config = dict(
    attn_scale=0.0884,
    init_std_up=0.0426,
    init_std_down=0.0213,
    beta1=0.95,
    lr_head=0.00777,
    decay_fraction=0.877,
    dataset='wikipedia_en',
)
MLP neurons of a small language model. Each row is named by its layer, matrix (up: input weights; down: output weights) and neuron, and shows model dimensions 80-207. Each number is 500 + 50 x the weight over its row's rms, rounded and kept within 0 to 999. Numbers have three digits each.
After each neuron's rows, "fires after" lists the tokens most often just before its 100 highest values on Wikipedia text that the model never trained on; "fires before" lists the tokens most often just after its 100 highest values on Wikipedia text that the model never trained on.

L3.up862:449533574440481533578471465524540576502526561549538455459491482460589475550507459483466527434494509458520559556511473549566475574586550616448473425514542534393569495446552447420497462521481526434461456451504492470538539458480498542481442471499550450482525430542413607539517581520449484439545532470534604474537361474589491536519468477471473436494435381634471508499535426535542487471535
L3.down862:548528553476476554620446547504463444428440533554484506537502568521476497483479546543508420513511456526585503566479512509453491456446455503443450465452505493551497553499570486469482379554450545524593552529549531456498494603445558501514521477443454435576453546401524518512466488467453485560531488531577464444567527512450552524583466508503486487538510451555481493459515618542523464560455
fires after: ".", "s", "li"
fires before: " |", "%", ";", "ing", "ov"

L8.up150:457523528557532403460478521366566434422502489457516450424550448496557494538520476439475528438479489464467433444509492521465450442518454541482526477487473595508437473494477471451421514497474523452408493503565541488446502512462472547527406554409450496461450567543435431541591510535581580559559527437474497456450481440457461546499410545462429553531483482512565458559498500550490542529490
L8.down150:535518511456378521441469487593433494526555563488475524540511483622528566476374484517480500515470392512500479503447455411476446553485541637472417580505415506414489442558488489475457516531550430499589503405510509457528500468519458472492545562533512474447504488471516509559518473489489499543505600476506500501484591426518586529527480558556532600506413619450477552450497554501474554407500
fires after: " |", " ", " career", "ar"
fires before: "\n", "|", " life"

L5.up733:516463557553490486506484486433557529465526401482528537579472503458527475472455637492516449634479550521473468432521467515475468572414545444578528503554574518412366425548526479477402524452594509497394560486503521489441480391471551472498504442554494514535471486579417565444448536502560553524578406528585493511472566469501552458383531521565451528485486517469470492545558544530558493466441
L5.down733:546557530473468545512505620535530511468523413493550476433476484544452565526531544532514492529462543478458451384457577627501454506439506557433405533478529464435465524515534501604409429486414547561523514569388573519486449465460576510571464530439395462417431493528470483623543585492484541560566424562462444500478458600463516488540536534474487587351516535542461472511443560507513463489497
fires after: "e", "fe", " E", "E"
fires before: "s", "om", "tion", "e", "n"

L3.up1001:413603450444444525534537504536495556530551508522602519431546507467548549480584520466431446511499519418542509471570518478481526530484457508519515542471448627566615533511524602521436419508440515543470497585532413562490597454462512474492448481410561462496499470456555510461480512542515473471467489515549344465514557504543545518470511446522447464515497552544493425494540499591570436557503
L3.down1001:449463597438545573551453513462501479562515476562545477512456446506489518464593506567385528496498451485485520444539425515496504430441539482477451550530514495512375498580440493509543386514512563464551479486465515430487551464540413568496473498590477547496480559504493383548522500402556542510473507449519521525453448598501419528583539424603467569500472468509493504552508431480493518504550
fires after: " |", " do", " For"
fires before: " |", "t", "ment"

L3.up612:501505470664522538560407557502494448535499508561482588533458489479435503517544498349494501477485482515478451427500525521465525450523454459556535509484414515392538556450440512529453459518512427576555482445509479439538514535403524502542585527416479489488462528579489488508511424452443553517508476469496560461529535527551461558574549516396476581547526511462447479483348599528508589587511
L3.down612:538559524544597411549474436609553461391534516423467580593526435502506534474526465507501504464601517537499483518503457415459457604486517472496466457518522644457454505526510390493553534508455480524485498499466472597477500488356435514576531526490519472462475511476495444502490441435492539406572603508507570576444480545482530503486559539473456603519573572431525542507410447474409472423523
fires after: " 19", " In", "In", " first", " 18", " "
fires before: ",", ".", "s", " 19"

L3.up516:520408525530464463600418494540503511551508448471494489485495496592547531572580512440505467494505456468466467528500544446515513472507526581515419510490585512494451514420504500500576484463498514460499567473506544552495393470591423463518531531472485468505571453456443560519447481452498503605453502434564492462462397506521551425558393517470644477412454548540486478543527517422456473511513
L3.down516:507457512512511469606579524503459462456493546540453441593512441470468522534480509467537575435451591523532523576457485532476477477478560478502552387456542402532623553489529493446554399514529458519643544495554547406594499519428541429556504421586517516503587523541464429479517478483516566515562354551588479499435515535507460477471528436534411482496508451580574467500499459542386527415563
fires after: " "
fires before: " "

L2.up789:431561481527500504455472537531487562538416558391493508445532515518567502517392507445557564461486512471434518502534455593550516564427459483517527459479490455528496475550497449474510459573496461457502442498449539436579540513356544442477496539454517437504543468467533475474488526545571440421476551464523524552483490547542549492540458574480482444522499529532457573509451455506593515523527
L2.down789:535481431497566516521536495534513365551543493562486524452521474472512559596462642528515474440434471426577495449512509336471458587527465516521441595537518540421458506536467525542579493547439544470442544561461563517479537439458450475487474451437457469497439509531440496557579600400488566489588479468524403465395494484463590522480486571618512463536426547529422516522441574560452461543559
fires after: " |", " Gu", ";", " de"
fires before: " |", ";", "b", " Ad"

L11.up903:532526400482616528515533489447590449491474476500488477513408513446483568497416482606469489520567562538510517427426488490568475527422591514427451518506530535520538473430498540475572456537520520463520665437458466481504372493434486508463474501500453449486558562512453458549507424523449585434625590441418444481497452464463602501592472569529553519477442447515537422516524376448455470508501
L11.down903:581564627486407596534411567435438480485468577490440510435394478568513473488578489450450476558468428480462464574530516487379516489517541555491455381510381505514440455409527540524511506499535642547548523542434539517467502506439507449539475488419556459592547494549481515502530522495530528560572488464463506539556466489449514558482494502535489489453419519521543513504577431504444498619481
fires after: " |", "---|---|---|---|", "|---|---|", "ec", "|"
fires before: "|", "ical", "|---|---|"

L2.up851:489543487530509495493467500416522534531532573447463480485499364512490527597524583553513413473596503503482493393461543508653476519397520428385531507451593512506408554406503456530504520544514527546513466472526565531574517622545461392527519464463477437427462464533469506489538521508510440512520561553530527544476434534458604562440562451407506509528483507456530543548571514480504520536621
L2.down851:464418478479450572501661487544570436486550560555484547565545437498526548557580520461398551490514446510417415515497471512538524554472469471577477500520550417489532463466472464536536525359452438473487422421517477500506397412551506566499473482476528433519482445599547447517463560443529540524594432424538517421470505504522607463505540465491443501419504532474404504495460514550533540421538
fires after: " 19", " (19", ",", " 18", "20"
fires before: ")", "),", ").", "–19", ","

L8.up839:572520399482511504476468406524435553502512408634523476444503535605525531458533515513483512484577496502541483538413491487523426494427525503560478502438565572502419529572503516482457579500555460547532434497580410537534507596472439450467427503492458534475462582479483552455594481494476470504468518539474534575496535566492462598532418476550549506533496501452418496452509496539549473488539
L8.down839:526557601538508513560522535527465632488575438449555455548543493580540532496593548486417584465442580479470497465401559504417436440565478508452455459371545411501425449426480483513487467567554479438554536499495586505566518459501557484532491532506432434519622499473526530508490541471419412441402560539463571502469498489423500589507454521531449495344460536484514484491422486544462455446500
fires after: " ", " Party", " hold", ";", "L"
fires before: " ", "\n", " S", " Republic", " D"

L11.up210:481499482490624569600420528432494509458454484492462436485491470493521411538425556540504496528516507510402441465542490467507476554378476586478543502513490548524511513437395548463439483555564535523556484454453525512495453577519594384456491536474514523464445533475527522528438499491432560560525522469476557513525366483475495441490549559462479506479445436500508382542464527448519504555506
L11.down210:433451611554590512568477494452412510413555577462487457515470449560460511494477589526466455506574507479538462568471481490435431465465470512473480477469482670538558438475485438510473443451458517481552541611488465426484499557546454528495418443492523465538540435561607546523450477474510576556581455468536524581499503489455474565542512532476496465494474534458473514492467537475552664443554
fires after: " |"
fires before: "|", "\n"

L3.up630:597588519568469478456533436510527564527501496488501468538433497422521459562550464480439520459512472542520453502542541479532502432454574486534506485534473576519498518592399583465441440499461546446480438390529502520489412516475553549494445426519521487462636584499455536497567445517553559531528540527452540402434498491549496494538419594641446429548519553546460524465519554449456508554525
L3.down630:469470536522562547460463484434510456518493457515466502471450571436533599439484547501496518598482466557487676529442474519510479517521454576511472576482420505495514424548488434482537442475495456465410571566520456434588544542457421586535528562474504528520418549561568509536575489457438551468492501361463595480430486455472399588478551504459542512522500553554521464603495496506500503542508
fires after: " ", " of"
fires before: ".", " |", "-", ";", "'", " /"

L5.up98:454515452547470498483506566469455468482562543509619390574537449541522503557458559495534431499456599511444485395421454524428524559533507574560480537507459499418524530494499472479583452664470482437448487453504519516585533508495491546567511457566564592439489504476495456490474430490488491525469507573566536476418447480496581424511445443426496474501510529472503514554508556431539512449574
L5.down98:453524480486511447442473553507465472534508585480546509511519480494580438497441456614451519453458449435523651417555488422428543644531503508568525492496394519495544522593467458466451562482478516503449498420493480543508502532465481406477586461540627542498498474549456513587521517545443468438419471439449471560533484498557546504414520492482539532578443501490487574543485534384512495449525
fires after: " Mi", "ri", " se", " ma", " mi", " lo"
fires before: "s", "k", "ing"

L2.up955:574589545464464544545545482443422538429507591448478496537508406544546477490453520412534495507481474521459530476570548495502466503438450372474546515486544560547428505414525430460477474459494529426592502434510588484567559498519488557563536522445463506498582417551422494513484543510542538541520498511529467455540515482468577546495484496528532506557598510496470431496457484437597526481438
L2.down955:490551423525518491460533511460560558567477478574474532547430406577408567462550519482532529391514438430497397527433528524441473535526471534591444461530507570387500470398444456465442609499572533490389350426519492451469547497541495573535566439460474508530446487486442503491500511482505522492440531429564407537445553491499472554528494453578505590547526499497595511509452484503473495496396
fires after: " 19", " 18", "19", "–19"
fires before: ",", ".", "s", ")"

L5.up990:466578525423539439490606449501525506561497591537566423398507473429465507494545537421460517586539496450447542538450446576579525597458456460449567464541485503436515535447474430456463400513565605435526459522561511483530550447496539585464454486460485521490486464494458506493450583546472469472600534476482496576477503502557376624495537458462504469583472483519533491598434445541488466483551
L5.down990:614406452569531545440516580536519540573452480468498481512514494503552458458568459446497524527538459413451450517516544530538476528501494573492558484542416481524501503518526429527532495439431499520550478535520479555529603502533643488476416575556453529464541544466401482511523563529478606486458532476519464543477522454518480534536468502474419486440560480496504396519476482533521478412542
fires after: "-", " an", " the", ":", "---|---|---|---|", "|"
fires before: "-", "|", "\n", "s"

L5.up624:534487562476498500498545532444571413492438484448504408564560442495441425378497569561436489526493496504438491484543486456444424415547605474492530408553542551429513541471397510475497451548433543565491500435513519561455480529438464520462533530572545535484572556520545610512551458496589450551526451427497413454421523382521528432546538518533532493469444485500443465567419445523450540490441
L5.down624:524449543501557546491492498483509590475495510596472409569571524568517478517417512424480581533487478500519501467521465503597427433533523588483543529488458507556562454528475496519495511507517515594524506634588599443505443528471455469465482531481443511548554519434483638532469401473487514517492446398459441481537521534598379544505488557455518491441483605496474590521525409483513575536465
fires after: "-", "t", " G", "---|---|---|---|", " C", "k"
fires before: "-", "|", "us", "de"

L2.up111:540445499523511503507459481575535513504565500508529475493503580493531542534533461486557471542509429527460540593480496504589493538534477520471485539539490482532478508516412404491457528544455461455610568482543499431484516388515497465518450482478586476478495515456516460479684368532442470496470535475541569452479525506444541531461553600467540469560408503541465507537513397470573567509458
L2.down111:492530482493566526491439463545470511530396495485575452418502467547574590521466587500485550517558471531543429515420503380459553504440448496501537558520433464516419542477532566419539582578475524461399578411477443555438627549478582486497505538458527405447481510515596510572549557466476477487527435553497517513451514441505496476491510446497574474514533487534565536518549550518507463549491
fires after: " |", "e"
fires before: " |"

L5.up152:520484542399466502504485405529578446478449493456529579485539405429552510501494475484499527460444500541469408536466492502523433487529491432463518477477461509506527528560516472443554430634479462468524525423529457572509467455573598525520481527484502464464474495412547550479500449432443513511416592419471480598562453498503567554446506571577484547444479393507509502491450479470518475423514
L5.down152:525425498557584465532439496481489542461529546600587560487483450540533476524462542444472377555623515439412502613482527471503480488580490512509479499565513523518550580449453449547492449481385462469536443492453517501456526553476490489390467479512556520424474437538385515526492414481524549448524540525534458525604417461474434456486486496499538550476511448499630547490491501523445515483527
fires after: "s", "or", " dis", "n", "pen"
fires before: "ing", "on", " |", "ol", "ce", "ir"

L7.up637:439461523556574500495529513469518538565526565505507438495607497483423519532406447507566634539474444504441562445440457518455550478564494460453405490567517543469525509531444570507514492536488503459650464519519399544533554480558476486553445540535491523496474492511482545507493490483574408518566510543473547435487442525571577501489473493478559393481522484581471503499496555521456592409411
L7.down637:471452437550544448486486531478476579578528418465578548522415498457449516399510545467520534511562560549571387555505507495519481529450539473517528481477492579434531513522400442545453530427380531489501539473513492501544535500526524481537512474544535529489509481524544506507518530481480524486551505577409489493546452480504597414511516529495554473592535504474603516477555474554440591467506
fires after: "\n"
fires before: "==", "The", "In", "H", "==="

L6.up744:507533462505455493446488418509529518522627466459564559479500523473505538391483559498515563450565511463537528556448501446416449441463501509519551507445549501476547510505490561552464545452586417439486612513576537462517496561458512524492523513433466480563483492545536495460537491578433483582604533463581437463536522555598525558430595567524472439499481512532451482353490410520536546559477
L6.down744:441461474575508584445550468588469589550422529470474482462459446494399429518515420511512499479445508597440517521472485526493476448498594487484660535568434526477499555489544506524494481457546486501500518553479483470461473520439443502485526495530512574515377523389553558415521510503514448556491485491489546493606493496488451428539565478489523498402564483486454462446511427483504497490486
fires after: " |", " ", "ant"
fires before: " |", "man", "el", "mb"

L3.up292:529546467511550519416491534421521549482591597464456468452534570530539460532460498577503553563574532504510570515530446530489552519564453489457587481440430519438441511477492554515589518448566556495502583562492568529532460454488508497484531513496460430644501559421508461444485495446518521419504504463435513476488528502419482540515508463522457472435516481449578461430566529419480556559433
L3.down292:591453468430450481455572453488511460544520516514411475470496580559551462480431419493505507555531562541459541538515471513460508396453531573505536482452496435421523543485507567487497540399461470428461448571441546418549590484471469616445508486596509510485602644516452531576508453467556592518432483513458418479518472571435491526543542437608562506413652538437580498437483507506532536452474
fires after: "\n", "-", " ", "n"
fires before: "===", ":", "==", "=", "|"

L11.up235:497516528549519547510517507530595576475541405562453471517490530446505416598459505467505465546548445587500511467534553494527536478588544485520439599504586537519589476492539457482493492561466436531526426543633477595544473379466551464496537411501501577428521577447543502448534484595511499482541462561416507519461520430395535447477529378517526539432522539576422464459462461483478510479372
L11.down235:563554462561545492447471541489519457633509471491493503479603389441546538522489554537560480505486499476538500484457486444545437504473459514462524416407512500474439368451475602482507496530558490473505470539517442474457575463518590573453485591476505592534427435476517516505559545432500547567423459436538491605485486491440508615549561550503434563403438530394425490548619519444457571547541
fires after: " |", " is", " was", "s"
fires before: "|", " "

L5.up515:524537544490577574491489499567512510503555529515522443499561541368496447458507495363443591563547554495470447561468510461569480512519456489501488563499528522517506538433510518534589404553487467385509504564486441582525558480413512532531407527481462586526572508551476543412451510463511484476462476543458478520458508503404464462512564522526539610541564425498478458445443525512587442469490
L5.down515:437480396436534491615560539508517436455456501409515470485499562492461494473484449481607499530565437542414446521505469472453404518523545522551562454483542582584553454465521549452466458451511496570519523530484482459474425545523408466446457469517483484505645521457509485526455526502451503491516452401496504536515562533610559483464493456509521550443548488429451439449449472429519445431504
fires after: "n", "ad", "ent", "ve", "min"
fires before: "ist", "ment", "th", "r", "ally", "re"

L7.up823:529457485457435539581511514534451576461490586447556465442542460586528470582627455432434496496445471543559531562389605492480444473525496524413505456477421585592475460488505499462488563520430498494469551546520614623515548492448509426472401481592553552584528583591502501488438590491576440463533594454449556546455519492516486424559482474477493530446574502550430479516466419449480463541500
L7.down823:530430464469582527479440484471523486594534422528490565475525464464547530400497496549534575549533532494488557562507546436576465448446527476467509479501392550477521502452524461437486474452555469499475517434550569569423415566464473538415550571516580449485501458454480604459370527577559399552492473452500428463563552509595441582458500470518502571513534563474435514550398469449483494512566
fires after: " ", " one"
fires before: "b", " the", "ak", "il", " A", "f"

L6.up116:528541465462493605516512461527585537508542547594489542559490503499462354477513437464458446456557481488477541577584523396365465587483469367470561521526538465434489544524495509520477536475521433432538578534508486460521510411479479386577592460531472526449559423469534465471597460526500507496559511529446452474425578444588414657451590476483543515464457459461494459433530440540527570548445
L6.down116:487484450486452533504602529514592527451538463503570523403436460545573465519492483481572616498495541475535517549591500513522431446556569412527556524504408551583490453457515472450458473507564555561492539509506467483482512499577478477533402466473555449455510556482503461540528523467457480500530452461389486465513513469475502503465508430541398514455469615456492562430522363588552445437529
fires after: " |", " —", " on"
fires before: " |", " —", " ", " 3"